Weights of a small transformer language model: MLP 768 GELU, biases.
MLP neurons of a small language model. Each row is named by its layer, matrix (up: input weights; down: output weights) and neuron, and shows model dimensions 0-95. Each number is 200 + 40 x the weight over its row's rms, rounded and kept within 0 to 999.
After each neuron's rows, "fires in" lists the words (lower case) most often at its 100 highest values on Wikipedia text that the model never trained on.

L2.up568,153,150,286,176,170,250,192,228,243,206,228,203,174,155,178,230,179,175,136,279,155,173,221,220,248,127,247,277,187,241,167,238,281,183,155,200,222,187,211,99,186,207,168,214,209,199,149,262,231,158,203,246,200,202,247,139,230,252,144,173,212,259,115,155,232,245,135,214,206,234,205,185,269,219,229,160,218,199,254,139,211,152,192,221,181,211,228,138,171,179,235,261,212,234,261,251
L2.down568,126,195,130,243,207,193,221,190,193,224,172,194,247,242,166,179,211,211,257,128,130,192,193,228,247,215,230,182,203,193,231,277,168,160,165,239,252,154,164,230,172,185,185,160,242,220,228,245,184,213,176,282,215,245,177,175,259,180,244,261,166,263,185,138,269,227,290,175,215,212,233,201,229,120,176,251,177,220,239,183,173,196,205,243,223,221,198,197,256,123,190,164,131,125,258,259
fires in: "a", "the", "2nd"

L7.up716,125,184,264,247,251,170,151,168,257,231,269,151,203,95,218,188,277,167,199,213,197,222,253,163,166,253,203,223,164,255,144,202,240,187,210,274,182,189,192,216,207,223,240,218,205,221,186,155,208,281,186,233,225,162,231,203,236,203,144,169,171,225,195,224,188,243,208,204,155,184,227,173,166,177,225,166,224,203,232,168,236,181,249,176,154,165,245,154,247,163,156,229,173,234,200,262
L7.down716,224,135,192,207,137,183,174,201,226,222,220,218,228,211,164,225,156,199,161,172,207,194,190,256,144,139,254,207,255,113,201,258,215,184,160,160,222,212,201,187,120,273,218,223,189,190,185,210,201,194,199,216,180,235,126,233,186,206,229,242,198,226,211,151,221,204,211,277,248,227,215,206,229,157,246,224,140,168,152,232,234,249,159,222,231,258,179,182,163,259,149,226,175,200,168,184
fires in: "in", "of"

L7.up335,235,203,160,145,295,237,244,216,218,158,204,211,146,260,193,215,151,253,226,285,230,160,171,241,240,116,261,177,216,171,183,218,186,148,300,228,266,160,144,228,200,168,144,172,202,210,226,174,159,223,223,230,202,258,225,215,196,116,207,186,244,209,187,144,114,229,160,201,200,224,221,206,280,263,229,184,198,179,176,214,150,139,170,202,196,195,248,170,199,260,149,188,200,203,250,268
L7.down335,208,152,189,149,305,250,204,183,199,172,198,206,225,214,177,255,161,242,245,188,184,146,186,168,172,253,272,161,214,253,243,248,260,215,156,265,196,224,261,211,192,248,227,160,112,250,166,257,201,211,201,230,160,276,177,223,233,191,173,214,186,275,168,204,189,162,204,174,187,199,165,263,257,195,232,281,139,240,196,129,187,222,177,183,166,156,155,259,162,218,266,171,216,232,225,161
fires in: "a", "are", "be", "is"

L6.up187,275,201,121,142,155,197,179,166,189,211,304,240,193,225,147,176,274,250,176,212,186,112,139,162,243,182,233,215,188,191,190,214,147,170,141,226,211,174,200,198,181,209,216,179,241,190,122,102,153,191,255,265,142,207,214,241,232,126,151,238,228,282,178,197,162,154,132,176,174,143,239,163,214,189,212,159,250,149,256,229,242,190,190,128,209,206,192,259,103,253,247,255,209,239,298,156
L6.down187,193,131,179,198,271,238,267,174,208,159,210,141,156,209,261,180,171,253,223,227,165,241,212,233,316,245,171,207,231,178,213,173,195,224,227,209,238,182,196,216,239,120,240,296,246,290,240,208,216,176,184,168,202,132,222,173,213,204,255,168,149,165,189,264,205,184,198,142,199,190,203,266,169,212,146,328,237,229,235,235,247,238,206,242,214,188,227,247,253,185,104,146,123,135,131,188
fires in: "to", "that", "not"

L7.up432,201,296,236,128,149,203,204,207,197,241,180,221,193,180,290,152,182,145,97,253,199,271,193,238,249,137,161,189,220,198,223,164,190,267,238,178,155,229,249,197,257,240,130,180,140,192,194,210,178,228,218,239,244,133,189,250,164,195,207,151,159,129,207,212,208,210,172,208,162,191,167,142,295,243,190,236,268,184,174,214,247,239,195,221,219,203,184,201,242,160,235,227,177,242,216,157
L7.down432,233,199,156,201,177,190,245,269,172,171,187,217,222,187,145,201,195,167,187,185,168,189,166,235,176,253,176,251,199,172,174,175,122,219,230,225,132,151,74,171,271,146,96,223,174,155,202,230,176,195,153,119,163,123,251,174,252,213,194,172,217,236,225,175,148,196,303,221,251,239,209,180,247,145,238,143,195,220,230,168,171,219,154,156,215,159,184,216,223,144,154,223,158,245,138,195
fires in: "it", "which", "dst", "the", "exclusive", "that"

L2.up527,160,174,123,191,187,181,158,149,254,196,186,192,163,151,97,125,182,162,181,221,226,219,175,212,149,86,221,235,194,190,238,175,209,196,156,184,155,189,206,185,268,128,198,182,181,223,226,302,165,217,290,213,286,143,191,231,165,287,149,217,201,176,224,252,240,202,201,162,236,183,261,208,183,240,262,219,212,164,119,211,186,288,202,111,254,250,197,198,190,194,199,272,194,222,181,183
L2.down527,214,275,164,176,151,196,248,224,259,268,133,188,144,214,185,164,172,229,187,245,188,196,226,221,267,185,210,313,240,216,288,244,236,189,234,157,255,173,174,230,194,226,209,192,193,179,135,255,144,225,227,222,172,220,223,242,233,195,57,162,111,208,240,219,211,185,100,138,218,176,254,185,208,236,247,181,177,199,217,145,243,163,203,227,200,189,169,198,202,226,234,252,210,196,236,183
fires in: "it", "that", "this", "which"

L6.up442,236,191,112,170,213,182,203,242,146,173,282,170,198,197,210,174,207,236,189,143,111,202,231,204,116,190,196,259,215,199,156,217,219,231,152,141,209,222,202,138,245,264,185,188,147,239,245,200,162,124,197,161,210,207,110,191,134,222,265,263,169,98,156,227,223,147,174,194,174,165,231,273,257,268,231,221,245,272,229,171,161,199,183,241,198,215,239,155,212,216,221,134,206,204,218,219
L6.down442,221,170,231,198,196,121,210,209,163,246,244,211,213,204,170,133,171,281,240,249,242,208,160,177,146,141,222,177,228,250,157,212,209,158,182,220,226,191,187,255,182,200,193,262,202,203,186,189,147,182,209,183,278,190,137,210,216,237,176,137,192,147,260,145,221,166,199,242,218,199,182,286,225,265,204,192,169,155,201,170,174,213,230,201,190,233,202,155,181,176,241,157,227,272,219,194
fires in: "can", "to", "not", "will", "could", "would"

L6.up190,176,232,203,289,203,185,265,172,209,182,159,180,217,148,203,116,150,165,164,260,222,159,194,151,175,121,248,295,255,191,295,131,173,218,165,197,217,233,167,180,202,147,183,128,242,196,198,227,198,235,252,219,133,245,181,131,184,180,230,253,168,197,191,167,236,212,239,209,139,188,186,259,231,196,197,197,272,216,199,214,127,228,176,201,217,239,123,193,235,175,195,183,243,170,253,181
L6.down190,276,156,189,298,196,222,238,115,236,211,216,155,181,251,246,202,186,157,257,265,197,181,264,208,255,249,175,288,185,247,224,191,191,219,214,250,215,141,176,208,159,160,160,255,269,169,199,184,175,165,258,249,133,236,177,228,198,141,211,259,156,171,175,205,216,208,144,139,225,191,280,268,234,275,188,257,195,187,195,183,224,179,180,294,168,236,163,190,190,160,204,206,182,226,212,160
fires in: "they", "it", "team", "that"

L5.up350,196,183,184,156,88,201,151,217,208,196,232,229,221,245,140,210,164,204,291,231,208,168,129,177,298,192,169,247,171,241,239,143,189,143,216,173,229,140,192,227,230,204,205,199,259,258,173,183,190,163,214,198,154,235,95,131,247,239,161,201,120,240,212,201,205,125,203,208,198,177,246,226,240,195,178,230,227,210,206,195,194,206,131,211,289,187,175,191,230,180,156,196,207,226,232,172
L5.down350,248,127,166,240,221,255,165,217,261,236,294,179,165,203,257,155,227,227,201,122,213,222,201,239,208,197,246,209,262,196,275,198,197,269,158,212,169,158,276,150,270,251,140,236,186,224,212,225,137,261,162,170,203,229,217,227,113,165,275,211,213,185,147,162,169,191,182,213,234,243,128,249,202,176,238,237,239,266,169,192,259,163,119,196,202,198,208,254,130,155,129,229,206,193,232,144
fires in: "a", "she", "they", "s"

L7.up222,113,209,250,159,206,291,210,260,229,184,221,238,81,219,189,236,201,250,243,143,157,278,164,163,148,151,281,204,181,184,225,213,201,208,225,207,233,149,256,201,237,143,219,196,197,185,151,214,243,146,137,189,178,216,240,231,195,185,168,163,266,236,175,205,239,195,161,235,178,225,200,164,235,207,152,269,124,156,206,232,219,176,184,191,226,152,183,276,173,137,151,196,227,178,266,232
L7.down222,143,219,277,213,218,261,280,197,189,164,133,171,191,230,191,219,261,191,166,164,126,254,196,222,200,133,199,185,214,255,226,168,188,180,139,198,211,196,191,165,233,137,236,176,202,195,239,226,151,236,248,217,117,268,211,153,274,186,194,157,224,225,188,249,239,211,179,155,199,196,188,203,262,190,193,257,154,209,149,190,269,153,210,164,202,140,243,206,230,179,223,267,230,207,224,224
fires in: "the", "martínez", "a", "chile", "one"

L5.up493,209,243,273,172,231,213,202,183,211,192,212,133,201,195,201,211,223,187,207,190,167,237,182,176,203,253,203,177,220,260,203,227,129,178,159,161,160,134,226,178,178,201,213,213,159,267,171,226,85,139,278,191,179,267,167,178,211,169,150,198,196,132,198,202,218,184,156,239,163,234,197,269,165,173,269,217,101,218,207,207,165,144,217,253,210,198,192,226,171,235,280,139,254,195,160,201
L5.down493,188,228,243,172,236,206,230,184,193,200,270,261,206,232,201,161,205,102,203,253,227,152,212,257,197,223,189,262,255,132,237,151,213,275,90,220,167,105,202,217,171,211,232,145,146,195,211,225,144,206,160,257,137,156,191,167,254,230,239,251,169,201,205,242,223,161,229,210,257,275,214,226,131,266,221,169,238,192,195,201,149,245,179,207,241,219,251,182,220,292,208,141,208,233,303,219
fires in: "to", "by", "with"

L6.up658,174,220,181,167,209,283,191,193,201,132,256,232,136,188,177,211,156,130,283,185,241,216,234,183,200,239,196,98,173,237,231,190,115,206,160,149,197,205,235,292,204,223,149,179,210,246,143,223,270,159,230,195,145,160,166,148,144,231,236,158,175,194,191,215,138,199,191,217,153,199,162,225,191,214,216,163,172,208,189,179,160,300,174,139,129,233,215,269,161,210,162,229,199,168,208,189
L6.down658,202,207,166,215,171,194,243,117,202,210,166,102,210,252,156,191,177,238,185,241,206,179,201,190,265,216,184,166,198,158,149,134,213,140,215,201,117,164,178,258,196,280,155,236,282,183,210,155,240,225,170,207,215,165,228,143,167,267,204,191,185,191,146,170,176,239,117,230,199,192,205,178,195,252,209,226,219,167,216,242,170,137,216,187,127,205,259,190,122,188,228,229,197,177,209,172
fires in: "had", "have", "has", "ultimately", "its"

L5.up152,190,315,189,214,136,214,167,142,198,230,258,182,134,197,142,151,121,209,200,212,233,327,181,190,198,193,254,216,259,185,207,204,180,212,104,233,184,149,156,153,237,227,273,234,147,166,224,250,155,244,234,180,223,133,201,202,219,218,149,203,228,205,157,223,262,231,247,164,241,226,194,219,198,201,230,176,187,209,108,181,185,99,151,157,171,164,145,268,164,202,216,222,193,204,187,202
L5.down152,219,160,191,217,128,226,269,198,194,195,190,272,139,236,157,246,163,153,187,192,86,218,278,197,179,161,248,203,159,164,208,188,242,218,210,218,174,182,223,137,202,285,116,192,218,114,147,232,233,222,171,149,240,166,227,184,217,208,161,258,221,322,201,172,234,211,191,281,206,168,181,114,223,232,215,150,206,196,120,227,234,214,210,195,274,221,200,172,215,234,198,224,241,163,213,176
fires in: "it", "there", "which", "what", "who", "whom"

L7.up168,202,180,114,195,243,158,200,187,177,190,154,192,98,192,157,211,188,218,207,245,183,146,219,224,206,204,226,194,194,240,262,193,222,188,217,150,253,221,205,285,201,244,180,211,205,200,212,103,309,209,197,263,168,194,191,198,205,133,119,144,108,190,149,175,203,173,164,173,241,274,226,219,226,296,205,236,153,136,226,146,167,250,203,171,252,272,257,148,214,183,213,202,232,211,276,245
L7.down168,224,136,227,225,253,241,213,181,275,239,276,246,280,205,209,212,178,211,209,99,189,235,233,219,243,223,150,198,211,242,211,203,212,245,234,216,195,169,205,153,224,155,200,238,149,150,205,270,189,144,222,201,222,227,205,180,183,231,277,173,281,261,207,226,256,169,197,192,146,119,196,224,191,173,212,279,182,192,150,148,154,158,130,247,191,186,130,249,143,181,208,224,157,201,148,155
fires in: "the", "they", "not"

L7.up651,223,174,128,172,177,235,248,186,230,235,309,162,185,223,167,206,258,184,213,154,191,184,241,203,231,154,163,254,125,202,201,205,108,166,229,170,250,223,180,222,173,211,237,192,166,215,226,173,216,167,255,176,187,187,163,140,217,221,187,153,178,295,226,183,181,269,152,184,176,221,246,208,205,184,225,194,245,227,174,187,196,197,249,227,226,195,153,228,152,244,171,188,239,220,153,187
L7.down651,154,234,258,232,170,182,198,193,168,139,256,267,189,176,186,110,206,187,199,183,171,192,235,219,194,123,186,279,159,243,250,153,227,248,135,205,195,142,228,202,146,229,179,179,212,221,164,200,75,210,157,182,197,179,211,233,242,159,168,184,192,225,246,321,234,209,217,237,192,182,189,199,205,177,160,198,193,214,269,143,131,246,243,224,230,169,203,198,197,174,264,109,224,185,229,224
fires in: "to"

L6.up21,169,257,198,223,189,193,241,242,193,227,251,215,244,178,197,211,125,66,248,197,168,199,183,242,197,262,202,198,151,214,240,194,176,250,146,129,168,135,204,231,200,224,190,214,209,164,221,222,158,199,244,207,161,140,178,228,266,206,213,178,234,162,175,150,251,165,266,203,180,255,212,101,131,277,221,216,218,176,197,196,216,192,163,210,208,225,199,152,159,146,228,234,198,235,253,216
L6.down21,248,216,216,212,192,171,209,161,131,163,207,218,233,131,163,187,212,207,238,250,220,146,185,257,160,162,118,240,216,209,191,192,271,265,178,217,148,185,185,229,158,164,196,285,211,104,158,143,99,219,189,176,233,199,268,170,162,202,207,174,258,222,273,274,163,218,216,164,210,192,216,239,185,177,193,199,206,229,206,235,243,293,211,158,144,202,197,223,220,293,247,109,173,231,179,159
fires in: "after", "before", "from", "by"

L6.up356,139,243,201,250,210,184,196,283,230,175,244,215,184,148,137,167,258,221,269,197,280,246,93,136,218,157,154,249,206,214,190,236,246,167,223,170,230,161,109,207,280,171,180,176,146,153,273,253,222,221,253,217,202,238,188,264,178,195,174,207,175,90,180,176,218,179,174,316,150,177,207,162,188,219,191,142,207,193,190,268,253,142,170,232,280,248,212,196,182,212,171,227,199,203,125,193
L6.down356,195,188,207,138,185,193,216,184,187,196,245,233,244,198,144,98,230,139,221,197,237,254,262,248,205,153,166,187,117,205,143,202,162,234,199,153,193,254,225,200,226,229,225,223,156,221,200,198,250,181,259,138,238,146,228,160,116,137,211,247,225,300,274,215,163,238,183,199,219,185,240,249,147,212,155,161,187,167,261,139,264,141,148,226,174,253,153,200,180,212,192,199,140,258,224,140
fires in: "an"

L7.up463,203,217,206,181,173,176,220,196,247,205,246,167,172,253,139,251,131,256,166,159,216,198,217,230,269,280,193,115,249,292,187,219,166,189,196,112,144,127,272,156,266,149,157,236,187,211,190,235,147,185,185,231,185,149,240,165,129,188,180,263,219,169,144,161,194,231,221,212,166,197,107,228,243,230,212,237,207,197,205,215,207,183,171,236,236,265,154,253,215,203,186,200,238,180,207,187
L7.down463,215,209,146,158,224,273,253,185,156,171,133,188,135,124,217,204,152,194,139,185,184,180,269,151,209,195,185,205,238,240,205,192,200,159,231,275,212,235,277,201,215,231,174,236,229,270,234,256,202,224,196,270,242,240,231,115,224,156,198,227,173,153,216,142,251,220,180,232,144,193,152,227,252,214,207,210,196,187,151,141,124,128,188,184,246,204,245,163,161,229,207,164,204,163,173,258
fires in: "a"

L5.up532,113,155,189,186,160,205,222,216,241,149,180,191,156,172,207,187,254,177,254,228,198,215,230,196,201,240,164,218,203,242,223,244,149,204,162,199,187,189,212,209,203,212,275,187,164,275,223,216,156,169,187,204,164,182,235,196,147,237,276,185,220,209,190,147,217,163,230,262,251,168,149,247,234,226,288,221,170,264,244,156,160,167,281,145,167,241,186,218,235,225,135,211,187,260,223,232
L5.down532,227,237,245,169,231,214,190,180,161,133,278,183,215,180,160,203,204,134,209,194,139,169,225,223,193,212,129,186,145,180,286,154,154,175,154,230,168,199,276,204,192,155,216,197,180,272,279,209,246,158,108,196,157,222,268,230,159,183,275,195,251,153,227,233,120,215,225,187,157,264,207,172,225,182,205,250,132,224,156,151,207,165,220,154,190,192,165,205,202,151,234,196,145,186,217,132
fires in: "has", "have", "of", "into", "had"

L7.up101,208,181,209,216,194,155,100,189,181,241,159,185,184,192,220,156,169,194,281,188,256,238,180,217,222,175,192,168,244,186,228,283,143,152,217,197,182,179,229,177,196,227,186,175,194,191,209,192,200,178,146,268,249,177,189,166,180,132,209,252,300,289,252,189,205,215,144,148,138,191,209,187,191,188,197,165,183,205,243,197,144,157,164,255,168,203,188,239,186,150,142,121,267,192,234,195
L7.down101,142,139,191,180,233,144,221,148,208,212,222,176,145,143,227,267,254,199,232,211,213,225,195,212,189,234,219,137,139,229,224,91,294,202,233,286,174,182,281,196,202,208,205,288,88,200,263,173,198,177,216,146,203,216,176,221,210,160,283,177,192,271,204,136,168,216,264,167,225,185,159,234,240,191,230,218,239,218,166,200,243,243,230,195,132,138,171,209,155,235,193,200,183,200,226,190
fires in: "a", "and"

L5.up475,177,220,249,184,159,160,245,118,214,221,236,168,230,158,207,208,235,179,220,202,236,168,185,183,153,219,234,187,177,184,208,143,225,187,130,154,212,167,233,228,216,226,204,110,176,119,215,245,152,165,270,227,159,225,253,133,146,105,241,245,119,251,171,275,187,219,196,265,238,209,170,235,145,185,245,265,195,217,194,230,183,214,256,238,221,260,171,221,169,238,193,176,233,220,208,217
L5.down475,184,119,254,150,191,223,248,194,194,222,211,208,163,165,237,195,185,195,223,181,163,194,178,207,258,222,166,316,181,229,199,225,205,276,186,238,157,237,252,190,175,102,237,306,108,237,131,217,232,184,214,172,241,185,161,208,235,160,164,198,225,226,175,182,209,148,210,123,180,231,253,182,194,262,205,216,199,154,218,198,211,170,201,248,154,109,222,186,120,209,162,243,123,172,266,186
fires in: "in", "to", "by", "of"

L2.up337,174,198,198,244,130,181,257,214,209,156,158,210,228,182,234,188,180,217,194,235,254,217,126,199,224,176,187,238,217,213,245,143,128,126,212,184,145,207,232,135,261,163,254,346,267,239,217,231,227,220,231,268,209,206,223,176,237,203,161,209,168,167,141,195,236,190,234,213,258,183,262,186,204,185,180,157,206,144,155,128,215,186,194,190,200,196,274,225,138,216,130,165,162,149,223,166
L2.down337,236,121,162,187,204,186,225,229,219,227,206,221,240,209,210,141,191,207,148,160,211,311,232,169,206,173,141,247,266,176,217,156,214,234,238,150,168,204,170,199,183,203,158,228,205,214,235,216,242,274,231,125,195,158,170,237,202,147,221,212,193,206,310,260,265,229,240,252,189,133,264,129,97,212,126,274,199,250,188,210,153,163,161,263,167,192,190,97,191,163,184,276,232,203,157,136
fires in: "the", "his", "of", "one", "an", "a"

L5.up164,198,222,206,229,238,206,210,220,196,232,198,118,196,180,169,193,234,170,250,173,219,236,246,184,183,220,193,223,235,193,163,135,195,214,158,188,186,149,124,196,232,235,255,255,160,187,191,189,169,215,207,188,238,173,168,167,179,96,231,142,231,191,169,230,174,148,259,164,180,210,208,180,151,179,234,201,142,276,183,219,265,190,205,191,104,202,223,193,242,228,204,232,210,193,184,246
L5.down164,219,165,233,148,247,111,175,156,205,299,180,192,248,215,199,306,150,142,222,196,217,214,253,206,255,258,258,228,209,176,154,191,163,141,166,244,138,151,194,178,194,200,227,233,172,190,228,158,141,194,203,184,210,290,236,210,167,225,158,191,172,247,142,212,108,209,138,185,212,233,266,187,181,266,188,117,150,171,201,141,172,133,201,220,213,244,123,187,195,239,164,204,177,142,214,202
fires in: "at", "of"

L7.up160,200,136,147,184,189,241,239,213,196,191,227,183,230,208,192,162,271,204,175,294,165,223,152,236,201,127,298,158,232,200,216,177,234,176,174,161,185,167,131,191,258,213,145,264,203,276,276,172,220,223,209,281,189,222,187,210,240,213,282,175,243,144,163,187,196,243,221,254,210,254,119,179,305,193,201,216,131,194,204,253,240,205,208,202,252,191,161,243,175,172,123,206,222,195,210,275
L7.down160,164,214,210,206,211,227,179,129,232,215,136,147,178,230,137,249,208,251,200,188,154,190,163,123,232,242,171,207,216,207,187,142,191,196,115,177,268,144,180,143,206,158,232,213,149,208,237,217,170,239,146,275,221,196,119,249,223,231,162,193,219,175,262,228,295,213,130,221,221,257,182,175,231,245,281,176,270,156,220,284,192,194,287,232,180,189,221,232,224,229,172,239,233,206,236,211
fires in: "a"

L6.up269,179,184,143,251,197,228,152,166,258,161,266,152,234,246,200,130,181,214,205,195,155,163,228,241,264,303,208,174,217,264,210,159,160,125,248,173,189,231,121,227,233,203,226,184,212,270,229,179,221,202,207,204,188,188,204,217,200,265,249,142,159,222,216,228,191,161,220,196,174,186,167,211,249,210,243,249,200,183,190,148,233,165,144,258,188,209,192,252,158,196,183,191,231,254,292,197
L6.down269,196,149,201,195,282,211,237,238,142,174,213,242,155,210,189,230,198,257,176,202,184,190,181,193,208,180,220,152,156,199,256,194,261,237,197,188,204,139,210,191,217,161,207,219,177,185,212,262,235,131,273,146,248,281,205,227,237,189,144,235,221,203,178,162,241,162,131,119,162,231,180,254,247,215,194,155,193,255,195,196,233,173,141,153,236,179,211,185,201,200,157,227,229,145,204,182
fires in: "a"

L7.up485,191,192,219,208,183,140,146,218,172,182,209,209,271,176,191,214,194,229,219,221,201,187,154,97,194,190,229,264,232,207,188,246,179,216,66,216,219,162,201,204,238,141,238,172,193,168,184,142,193,112,271,212,173,153,121,195,150,136,211,185,154,190,199,199,179,205,206,229,185,153,265,139,201,259,222,233,175,243,217,157,258,233,220,159,186,219,65,160,205,182,246,133,229,239,202,179
L7.down485,289,139,148,230,213,219,203,174,188,207,219,151,80,209,148,183,178,197,162,198,188,104,208,177,233,277,171,173,207,296,220,186,223,258,255,218,155,149,226,222,174,219,162,175,167,189,202,202,276,215,192,143,173,219,179,199,248,183,166,297,163,176,230,175,241,138,184,182,191,161,185,219,238,207,163,179,199,171,203,261,161,217,210,247,216,205,218,227,155,203,259,157,214,239,240,212
fires in: "would", "to", "may", "will", "can", "could"

L2.up608,91,205,211,202,211,255,275,260,198,175,179,173,215,179,129,186,175,226,213,252,227,197,104,231,216,168,208,232,169,154,152,218,254,158,251,193,213,230,160,196,254,206,205,207,190,179,190,170,207,139,268,177,209,219,296,176,117,182,180,224,155,163,180,219,235,154,214,203,180,228,176,216,249,228,224,195,170,251,180,212,199,239,199,200,154,225,120,105,165,129,229,187,270,205,216,133
L2.down608,148,197,206,194,181,205,204,289,150,215,190,258,198,217,173,211,180,188,205,237,161,257,234,182,182,215,147,242,281,252,146,211,205,213,232,178,176,113,150,226,170,187,238,132,149,162,195,216,209,127,183,229,186,250,285,190,176,168,212,166,222,221,137,242,117,240,187,193,225,236,258,175,198,230,126,148,203,187,228,165,145,191,168,222,195,104,175,114,158,222,210,205,201,155,212,156
fires in: "the", "a", "an"

L5.up107,223,206,171,181,133,197,247,275,258,181,228,217,245,199,215,176,223,200,219,199,225,194,226,254,265,193,178,320,208,229,179,166,154,214,167,172,234,170,175,174,237,190,225,266,193,254,225,226,188,213,203,175,217,292,204,144,191,146,251,162,171,179,191,171,93,157,194,205,171,266,147,220,232,185,190,199,205,236,139,219,231,203,247,223,235,220,105,202,187,207,206,185,273,148,236,211
L5.down107,175,181,202,241,244,128,196,206,232,248,204,291,164,185,187,242,188,236,172,211,253,217,181,174,202,178,270,230,252,197,204,231,178,224,213,251,156,171,182,222,149,239,112,189,174,106,180,246,218,247,170,170,208,164,198,203,270,208,191,219,226,113,231,194,206,152,141,211,158,186,233,181,215,211,212,181,150,210,181,151,115,188,208,246,149,203,183,172,220,142,288,214,176,189,194,255
fires in: "a"

L6.up409,239,243,238,181,243,233,179,176,144,248,182,210,157,268,260,180,203,167,200,178,236,165,254,180,207,182,163,176,156,243,200,245,184,214,121,149,177,245,156,308,219,194,183,228,252,135,241,214,214,237,149,199,208,184,146,164,219,195,216,183,229,171,223,281,228,135,298,233,154,189,214,163,197,244,110,178,123,208,247,210,200,216,161,230,199,139,151,150,206,261,198,206,241,212,210,156
L6.down409,166,146,184,215,170,246,257,204,232,210,209,196,183,221,165,210,203,212,179,203,323,214,228,257,217,186,179,128,184,215,195,208,194,151,220,232,162,191,132,182,118,184,256,192,179,213,243,311,136,156,223,184,150,148,122,220,159,228,201,178,183,168,188,178,149,159,178,201,186,196,171,217,162,154,241,204,183,200,121,220,277,159,188,172,205,268,139,179,196,206,198,150,208,211,170,190
fires in: "after", "during", "when", "kruger"

L7.up63,152,256,146,159,259,205,185,216,211,168,225,224,230,203,217,105,153,202,189,202,251,244,201,203,195,199,144,154,193,238,206,141,163,188,184,223,196,134,164,271,129,163,244,202,212,214,207,252,220,264,228,223,175,201,220,163,163,178,202,226,188,210,181,212,231,159,182,227,201,267,172,218,202,186,190,213,180,215,239,123,166,218,230,213,112,257,126,153,157,194,245,174,135,283,214,152
L7.down63,236,150,203,204,137,190,192,156,210,179,198,246,238,249,126,250,239,128,167,187,194,180,172,174,196,244,170,182,177,227,180,189,177,262,164,220,193,165,178,192,198,195,243,237,232,152,202,159,154,154,184,232,161,157,240,232,238,190,160,210,217,214,204,232,208,242,255,194,237,115,188,220,138,283,208,262,178,172,164,221,143,227,204,157,209,190,321,285,156,165,172,239,172,151,209,259
fires in: "after", "before", "had", "during"

L7.up393,102,180,150,221,209,237,150,155,235,214,204,220,160,118,189,144,145,248,196,213,231,224,200,243,310,253,169,155,205,228,230,131,147,189,208,108,186,190,141,212,164,203,196,156,168,221,140,213,176,205,85,172,193,187,207,174,255,217,173,146,248,234,210,151,162,237,228,200,150,134,210,149,244,170,239,160,174,245,120,231,171,262,140,195,251,232,136,218,199,227,235,242,228,171,196,229
L7.down393,159,236,263,159,226,211,196,287,232,214,221,233,138,217,167,204,187,177,214,179,207,182,223,261,200,196,150,239,176,291,223,249,248,252,218,205,215,172,210,210,210,216,205,235,126,163,203,145,176,209,258,212,137,265,236,263,191,258,194,189,238,145,149,234,185,234,263,138,251,213,136,193,275,198,237,246,220,188,208,171,183,223,179,206,165,232,241,260,218,221,232,150,150,202,300,192
fires in: "a"

L6.up471,266,284,171,205,216,226,158,297,193,255,149,203,142,195,189,162,146,235,271,177,234,199,227,190,129,177,210,220,209,250,219,218,153,150,239,258,213,137,194,180,172,143,179,182,248,267,195,183,227,187,204,216,231,191,188,218,206,161,166,188,194,257,168,147,182,168,168,195,140,153,224,202,214,192,183,258,217,158,272,197,179,122,162,202,247,202,202,192,168,200,116,281,273,160,225,267
L6.down471,149,213,214,167,219,191,133,204,200,174,187,195,251,218,230,189,274,188,230,184,123,170,208,199,142,227,239,247,234,260,206,211,192,180,152,249,188,201,215,258,256,189,190,175,184,213,176,181,114,202,132,246,216,274,119,194,215,237,238,112,219,227,205,217,231,218,218,223,200,160,194,181,222,194,237,216,161,218,269,127,237,214,181,186,222,181,138,165,205,164,222,200,134,126,160,216
fires in: "a", "born", "ft", "september", "july"